python train.py --init_std_qkv=0.0358 --init_std_down=0.00392 --lr=0.00691 --final_lr_fraction=0.1
MLP neurons of a small language model. Each row is named by its layer, matrix (down: output weights) and neuron, and shows model dimensions 32-159. Each number is 50 + 15 x the weight over its row's rms, rounded and kept within 0 to 99.
Before each neuron's rows, "fires before" lists the tokens most often just after its 100 highest values on Wikipedia text that the model never trained on. A number after a token or word is its count.

fires before: "," 41, " the" 8, " he" 5, "s" 4
L10.down142:74 47 46 31 78 52 53 39 62 50 50 53 56 68 50 40 64 38 33 95 29 74 37 46 72 57 43 50 42 60 36 62 30 48 62 39 38 36 74 42 56 35 66 45 21 29 44 46 59 57 31 33 59 77 47 55 51 57 39 44 43 46 71 37 73 37 46 24 69 59 53 51 42 59 32 68 52 40 64 29 73 34 28 22 44 52 45 53 46 52 71 26 72 66 70 55 45 53 66 19 54 35 48 48 33 38 59 48 60 38 34 50 34 52 48 76 81 29 36 42 43 47 65 66 57 43 38 30

fires before: "==" 28, "In" 11, "The" 7, "===" 7, "F" 5, "A" 5
L7.down94:51 50 64 22 60 70 62 70 40 57 52 40 52 69 42 41 52 54 49 43 37 67 97 46 56 51 48 68 47 30 59 61 99 34 64 73 41 50 40 60 59 47 55 75 43 54 67 41 26 54 43 55 70 59 47 72 35 39 46 55 49 54 49 47 69 35 40 68 47 32 64 41 53 32 45 31 65 32 50 40 55 52 47 31 48 52 35 39 39 58 71 39 50 28 57 62 45 37 34 47 41 47 46 31 43 28 61 74 45 46 52 48 68 52 45 44 37 44 45 59 67 46 52 62 69 52 47 49

fires before: "==" 23, "p" 8, "In" 8, "A" 6, "===" 5
L6.down115:42 59 37 49 65 67 72 61 63 58 15 46 30 54 26 13 52 41 59 67 58 78 61 62 36 34 15 35 70 09 37 65 99 32 58 64 44 33 59 48 72 69 41 76 53 57 69 45 46 78 43 69 61 55 49 35 40 24 60 59 50 51 60 44 62 48 41 59 48 44 66 43 55 56 44 49 48 43 64 54 78 42 45 44 47 51 62 44 59 32 54 30 48 46 64 36 75 54 59 62 54 49 10 41 46 43 34 62 44 44 50 56 47 66 29 75 49 54 51 36 24 59 42 73 53 74 30 52

fires before: "," 79, " |" 4, " " 4
L7.down304:27 53 68 54 55 30 55 60 71 55 24 50 82 57 42 50 42 93 30 81 36 60 68 44 38 46 61 44 58 42 36 53 47 73 74 40 22 41 48 66 45 44 44 58 43 62 57 38 35 42 33 51 28 52 27 49 39 32 54 47 65 58 62 48 58 39 54 34 56 49 53 67 24 68 22 29 42 41 43 78 47 56 61 40 44 44 72 63 64 40 69 62 57 54 39 40 47 16 64 12 43 13 66 56 44 22 38 51 33 45 64 50 72 60 35 56 70 43 40 46 56 36 80 77 59 37 36 36

fires before: "ul" 28, "er" 9, "ir" 7, "f" 7, "us" 6
L3.down49:53 62 24 62 37 41 41 25 13 57 67 48 48 57 40 56 76 29 40 41 39 61 56 39 55 43 46 27 30 45 50 48 61 90 52 43 42 50 48 52 49 52 55 71 68 48 67 38 40 72 11 49 52 56 79 53 27 28 42 55 39 54 47 64 45 36 76 33 45 26 45 38 51 84 73 49 46 40 71 44 59 68 52 36 46 55 69 36 52 68 42 61 42 54 50 47 28 22 48 32 45 39 72 44 54 56 41 74 36 77 35 28 37 69 61 80 62 48 72 61 62 38 50 58 66 47 57 09

fires before: "ed" 31, "hed" 14, "ing" 11, "er" 5, " d" 4, "ment" 4
L6.down206:65 36 45 42 63 50 65 30 33 74 43 53 52 51 59 29 34 31 58 46 39 29 44 36 49 65 64 52 44 42 21 41 65 55 44 49 39 55 37 52 68 68 55 64 30 36 57 54 86 33 48 65 31 40 37 32 49 57 56 72 52 60 49 30 61 43 61 33 36 69 45 79 40 61 80 48 39 43 43 54 50 52 46 35 24 72 37 59 70 42 42 45 48 34 60 32 33 23 54 57 46 40 33 50 53 56 48 75 46 81 48 57 68 75 66 56 62 16 69 52 62 50 46 65 70 65 58 23

fires before: "t" 15, "ore" 14, "ed" 6, "o" 6, "ess" 6, "or" 6
L8.down187:62 75 63 49 26 60 51 42 63 61 68 39 58 57 52 62 47 48 69 32 62 64 47 09 45 35 44 66 62 76 64 48 66 49 61 42 40 67 45 44 32 26 77 50 51 55 35 54 45 66 31 46 59 56 76 60 39 64 58 50 36 99 51 43 74 65 51 47 43 56 26 71 38 37 40 61 52 61 68 32 47 49 29 28 36 60 35 64 46 25 39 81 48 78 34 54 58 01 58 19 58 67 39 63 43 68 40 45 39 52 34 47 81 33 47 54 61 52 52 53 58 59 63 49 67 49 63 47

fires before: "==" 23, "In" 11, "A" 8, "F" 6, "The" 6, "===" 5
L6.down38:19 34 75 31 52 70 49 76 61 24 40 57 67 54 56 61 51 73 50 80 29 57 57 66 39 52 62 39 40 58 61 49 99 53 45 45 59 53 53 57 80 58 29 51 49 54 33 52 52 50 36 63 53 70 60 31 33 32 62 44 56 61 53 47 62 53 70 53 59 59 83 21 47 31 17 23 42 52 36 51 66 54 43 51 65 33 59 42 59 61 46 57 57 16 72 45 51 36 34 59 54 26 64 51 59 33 56 51 49 46 50 43 58 61 52 23 56 35 34 70 45 46 63 55 57 49 35 28

fires before: "r" 22, "ent" 8, "ant" 8, "ish" 7, "ut" 6, "ation" 6
L8.down63:71 33 38 40 43 46 57 63 60 51 70 40 49 14 46 69 58 39 42 59 57 36 25 53 39 63 49 60 55 52 53 32 49 50 28 50 70 41 33 65 70 28 50 38 35 46 59 59 60 52 47 69 50 40 51 55 54 38 53 28 34 48 52 61 35 45 64 46 40 40 50 75 37 37 59 49 47 38 64 15 33 34 81 63 75 78 57 90 56 60 78 51 47 43 18 56 31 43 60 57 30 50 49 59 39 50 31 30 39 73 37 17 47 32 46 19 70 57 86 65 48 70 50 37 43 52 37 69

fires before: "==" 23, "The" 14, "In" 9, "A" 7, "===" 6, "D" 4
L7.down396:26 69 58 44 71 60 19 89 60 38 52 65 41 43 24 63 44 41 37 67 53 56 51 50 53 68 59 41 48 49 36 71 99 52 40 47 66 32 32 65 60 25 40 56 48 62 49 56 40 55 52 50 48 25 54 64 20 44 59 50 58 34 35 70 53 48 36 57 41 44 60 28 48 21 39 42 62 49 21 56 53 52 43 52 49 63 66 55 30 52 74 39 55 30 64 46 56 44 53 39 60 26 59 22 55 37 50 73 42 68 55 48 40 54 74 65 49 41 37 57 45 64 63 69 49 52 39 52

fires before: "s" 24, "f" 17, "st" 11, "n" 8, "ig" 7, "v" 6
L2.down112:54 64 55 61 57 40 67 38 52 43 87 48 61 32 13 60 57 41 41 61 23 66 45 53 43 67 48 34 57 56 79 44 68 62 58 29 21 31 42 42 49 38 45 79 71 45 38 38 41 21 20 39 36 54 12 36 42 62 32 49 61 48 17 28 65 58 57 66 78 59 72 50 67 39 53 70 50 40 43 55 26 55 43 56 36 45 46 34 43 34 36 48 49 52 62 56 36 47 42 40 36 60 47 60 75 71 48 78 38 63 30 27 40 32 69 63 17 57 57 57 51 52 49 68 74 56 42 81

fires before: "f" 19, "ing" 18, "ed" 8, "g" 8, "s" 6
L3.down295:48 48 47 50 39 67 37 87 55 65 59 27 41 34 25 57 54 76 29 53 38 42 64 60 52 62 81 40 59 51 51 43 45 67 44 71 45 34 72 40 47 71 73 61 38 56 71 54 51 40 40 13 68 36 44 64 40 39 58 47 25 47 09 69 49 39 53 40 53 59 50 47 55 30 53 42 63 63 50 49 54 38 75 34 54 74 20 54 52 51 62 43 35 43 56 50 41 29 31 46 28 42 47 41 58 47 34 68 66 56 42 58 56 43 44 58 46 79 71 77 21 98 61 23 48 39 37 38

fires before: "ed" 24, "s" 10, "n" 7, "l" 5, " /" 4
L10.down100:56 53 03 52 55 38 32 28 42 70 60 27 36 58 52 72 56 63 54 73 41 34 52 48 66 61 70 45 62 44 33 51 42 52 55 80 54 49 42 53 53 45 53 64 50 70 48 40 65 69 40 63 60 30 34 57 56 67 33 56 44 52 56 72 29 61 60 64 53 61 52 60 85 37 65 43 54 23 38 64 43 22 56 50 69 51 34 57 61 45 63 21 47 08 50 43 57 48 70 38 65 12 62 60 78 63 32 46 29 53 40 65 46 51 46 50 72 49 40 51 57 61 50 41 33 19 52 41

fires before: "ct" 22, "ut" 20, "u" 5, "c" 4
L10.down473:54 32 65 44 49 54 49 41 83 32 62 45 40 46 75 66 43 52 78 67 70 67 56 45 37 30 55 31 78 44 12 64 30 58 54 60 23 33 56 42 57 59 44 20 42 65 76 35 76 58 39 55 36 66 54 57 63 66 47 55 21 48 37 56 75 52 54 59 59 50 58 72 30 64 18 38 39 66 57 38 85 60 34 53 35 64 46 50 15 71 58 49 53 33 43 32 46 66 24 46 39 71 57 73 63 50 61 56 49 48 41 43 67 49 67 35 44 47 35 56 52 58 47 54 24 51 71 35

fires before: "al" 24, "ed" 20, "es" 12, "er" 7, " |" 4
L6.down219:44 29 60 48 46 45 51 62 31 75 33 84 78 63 50 51 49 70 48 53 54 55 53 52 32 54 61 36 57 30 63 42 41 31 45 49 23 46 35 30 62 39 61 43 69 55 57 45 67 33 31 52 41 36 45 50 51 56 47 67 66 42 60 60 33 62 41 31 60 49 45 36 57 50 67 44 14 48 64 61 31 60 51 27 49 69 22 25 49 63 53 38 75 53 43 34 31 20 58 36 51 32 84 88 61 65 26 56 50 54 59 53 55 49 52 45 44 45 46 63 72 63 37 59 58 54 46 51

fires before: "," 33, " " 17, " the" 10, " he" 8, " to" 4
L6.down200:58 43 40 42 67 33 43 63 62 46 07 47 65 79 74 61 44 62 32 66 51 52 71 38 58 45 54 31 51 63 38 43 41 31 47 45 52 40 56 52 55 47 66 55 58 54 54 67 50 52 57 21 31 59 49 40 17 29 57 49 19 65 68 24 61 24 45 38 70 29 50 53 39 61 66 58 48 60 31 51 87 50 34 50 38 35 77 63 34 37 58 56 62 68 65 43 44 39 62 42 41 54 75 35 27 26 35 59 44 56 56 70 61 60 49 68 47 84 48 63 65 69 60 44 59 28 42 48

fires before: "t" 16, "n" 14, "ut" 9, "ct" 4, "r" 4, "per" 4
L8.down474:48 65 64 50 56 51 60 62 63 29 49 51 44 69 70 52 30 22 71 65 50 54 38 45 46 61 47 45 48 46 26 43 78 58 36 58 75 28 24 46 68 58 55 46 61 65 71 51 51 61 85 47 33 48 41 48 42 72 23 34 34 42 47 42 00 55 22 25 65 67 62 63 33 34 43 35 48 49 45 46 44 46 46 74 59 87 63 76 38 64 71 85 43 31 55 67 39 55 37 72 52 55 53 58 40 48 32 63 43 55 51 74 56 23 52 35 57 45 26 40 58 53 41 61 26 58 55 84

fires before: "ul" 18, "ir" 9, "u" 9, " the" 9, "z" 8
L6.down140:44 68 10 32 59 27 62 27 43 48 80 68 57 47 57 36 48 48 33 49 57 62 38 56 44 51 51 53 55 49 54 37 58 72 44 31 45 55 45 37 28 63 58 44 61 37 54 58 49 44 54 48 56 74 35 47 56 84 35 57 63 52 60 29 65 45 83 27 64 32 78 78 38 55 48 32 63 17 58 46 68 67 29 22 38 34 34 51 21 76 60 60 50 37 58 56 31 40 50 50 68 50 72 34 62 42 42 61 52 57 55 23 50 33 17 86 51 45 47 49 88 51 45 39 41 61 19 22

fires before: "==" 21, " The" 11, " H" 6, " He" 6, "In" 5, " A" 4
L7.down287:38 53 66 19 48 38 46 57 51 49 61 80 24 63 44 34 57 42 78 67 45 38 47 70 26 43 53 66 46 48 56 68 97 48 57 57 60 44 42 76 67 41 48 60 83 50 67 74 57 55 40 39 44 59 59 54 56 46 51 30 32 52 67 66 45 51 60 41 59 40 55 16 44 49 51 43 53 42 67 51 64 46 47 33 43 63 50 51 38 58 55 40 47 25 41 64 58 43 19 65 33 66 31 24 37 46 45 48 80 20 64 58 39 38 49 48 37 46 47 46 47 49 40 25 60 51 44 45

fires before: "er" 22, "as" 20, "t" 9, "d" 5, "or" 5, "y" 5
L10.down399:48 81 53 61 52 37 31 45 53 58 56 55 31 67 48 51 44 50 44 51 61 34 72 55 59 53 21 45 61 78 34 67 39 72 63 45 63 63 19 55 43 49 39 59 80 50 55 28 59 49 64 74 24 51 23 55 12 39 88 78 54 85 57 75 29 61 70 33 43 67 61 59 47 56 66 68 62 34 53 44 59 39 51 27 54 30 57 52 15 38 44 53 56 25 39 28 80 18 45 48 58 53 37 16 30 59 51 38 65 49 51 74 60 36 48 52 56 31 69 47 39 35 53 51 56 46 58 50

fires before: "s" 23, "st" 15, "f" 13, "le" 10, "v" 6, "c" 6
L2.down169:55 71 55 72 25 42 45 37 07 68 49 54 55 30 66 32 80 46 56 31 21 56 28 84 42 63 77 32 20 50 52 47 42 56 57 36 29 10 59 20 54 43 31 78 62 76 62 22 40 37 56 26 42 41 38 29 49 45 55 33 63 55 37 56 65 56 37 43 68 41 31 45 48 52 49 38 47 46 71 32 46 54 60 42 43 53 49 62 36 50 71 41 37 71 72 52 56 31 51 13 58 41 47 54 50 49 63 37 49 44 37 59 58 38 59 50 51 37 36 55 45 59 49 47 84 67 51 52

fires before: " " 31, " the" 16, " A" 4, " ad" 4
L2.down118:39 32 59 36 38 28 62 52 67 59 52 50 68 49 64 29 40 67 50 58 80 66 57 33 65 80 49 52 45 53 34 61 24 45 21 54 62 32 37 64 44 57 51 37 52 47 69 41 41 73 57 53 38 35 51 21 44 16 41 47 53 63 65 32 53 61 52 63 37 70 42 39 41 47 48 54 38 58 26 53 69 29 13 33 31 38 55 55 11 63 50 46 77 26 58 59 60 45 99 69 72 64 57 46 57 59 25 65 55 58 83 50 36 69 52 50 65 47 60 60 56 68 56 55 54 76 53 39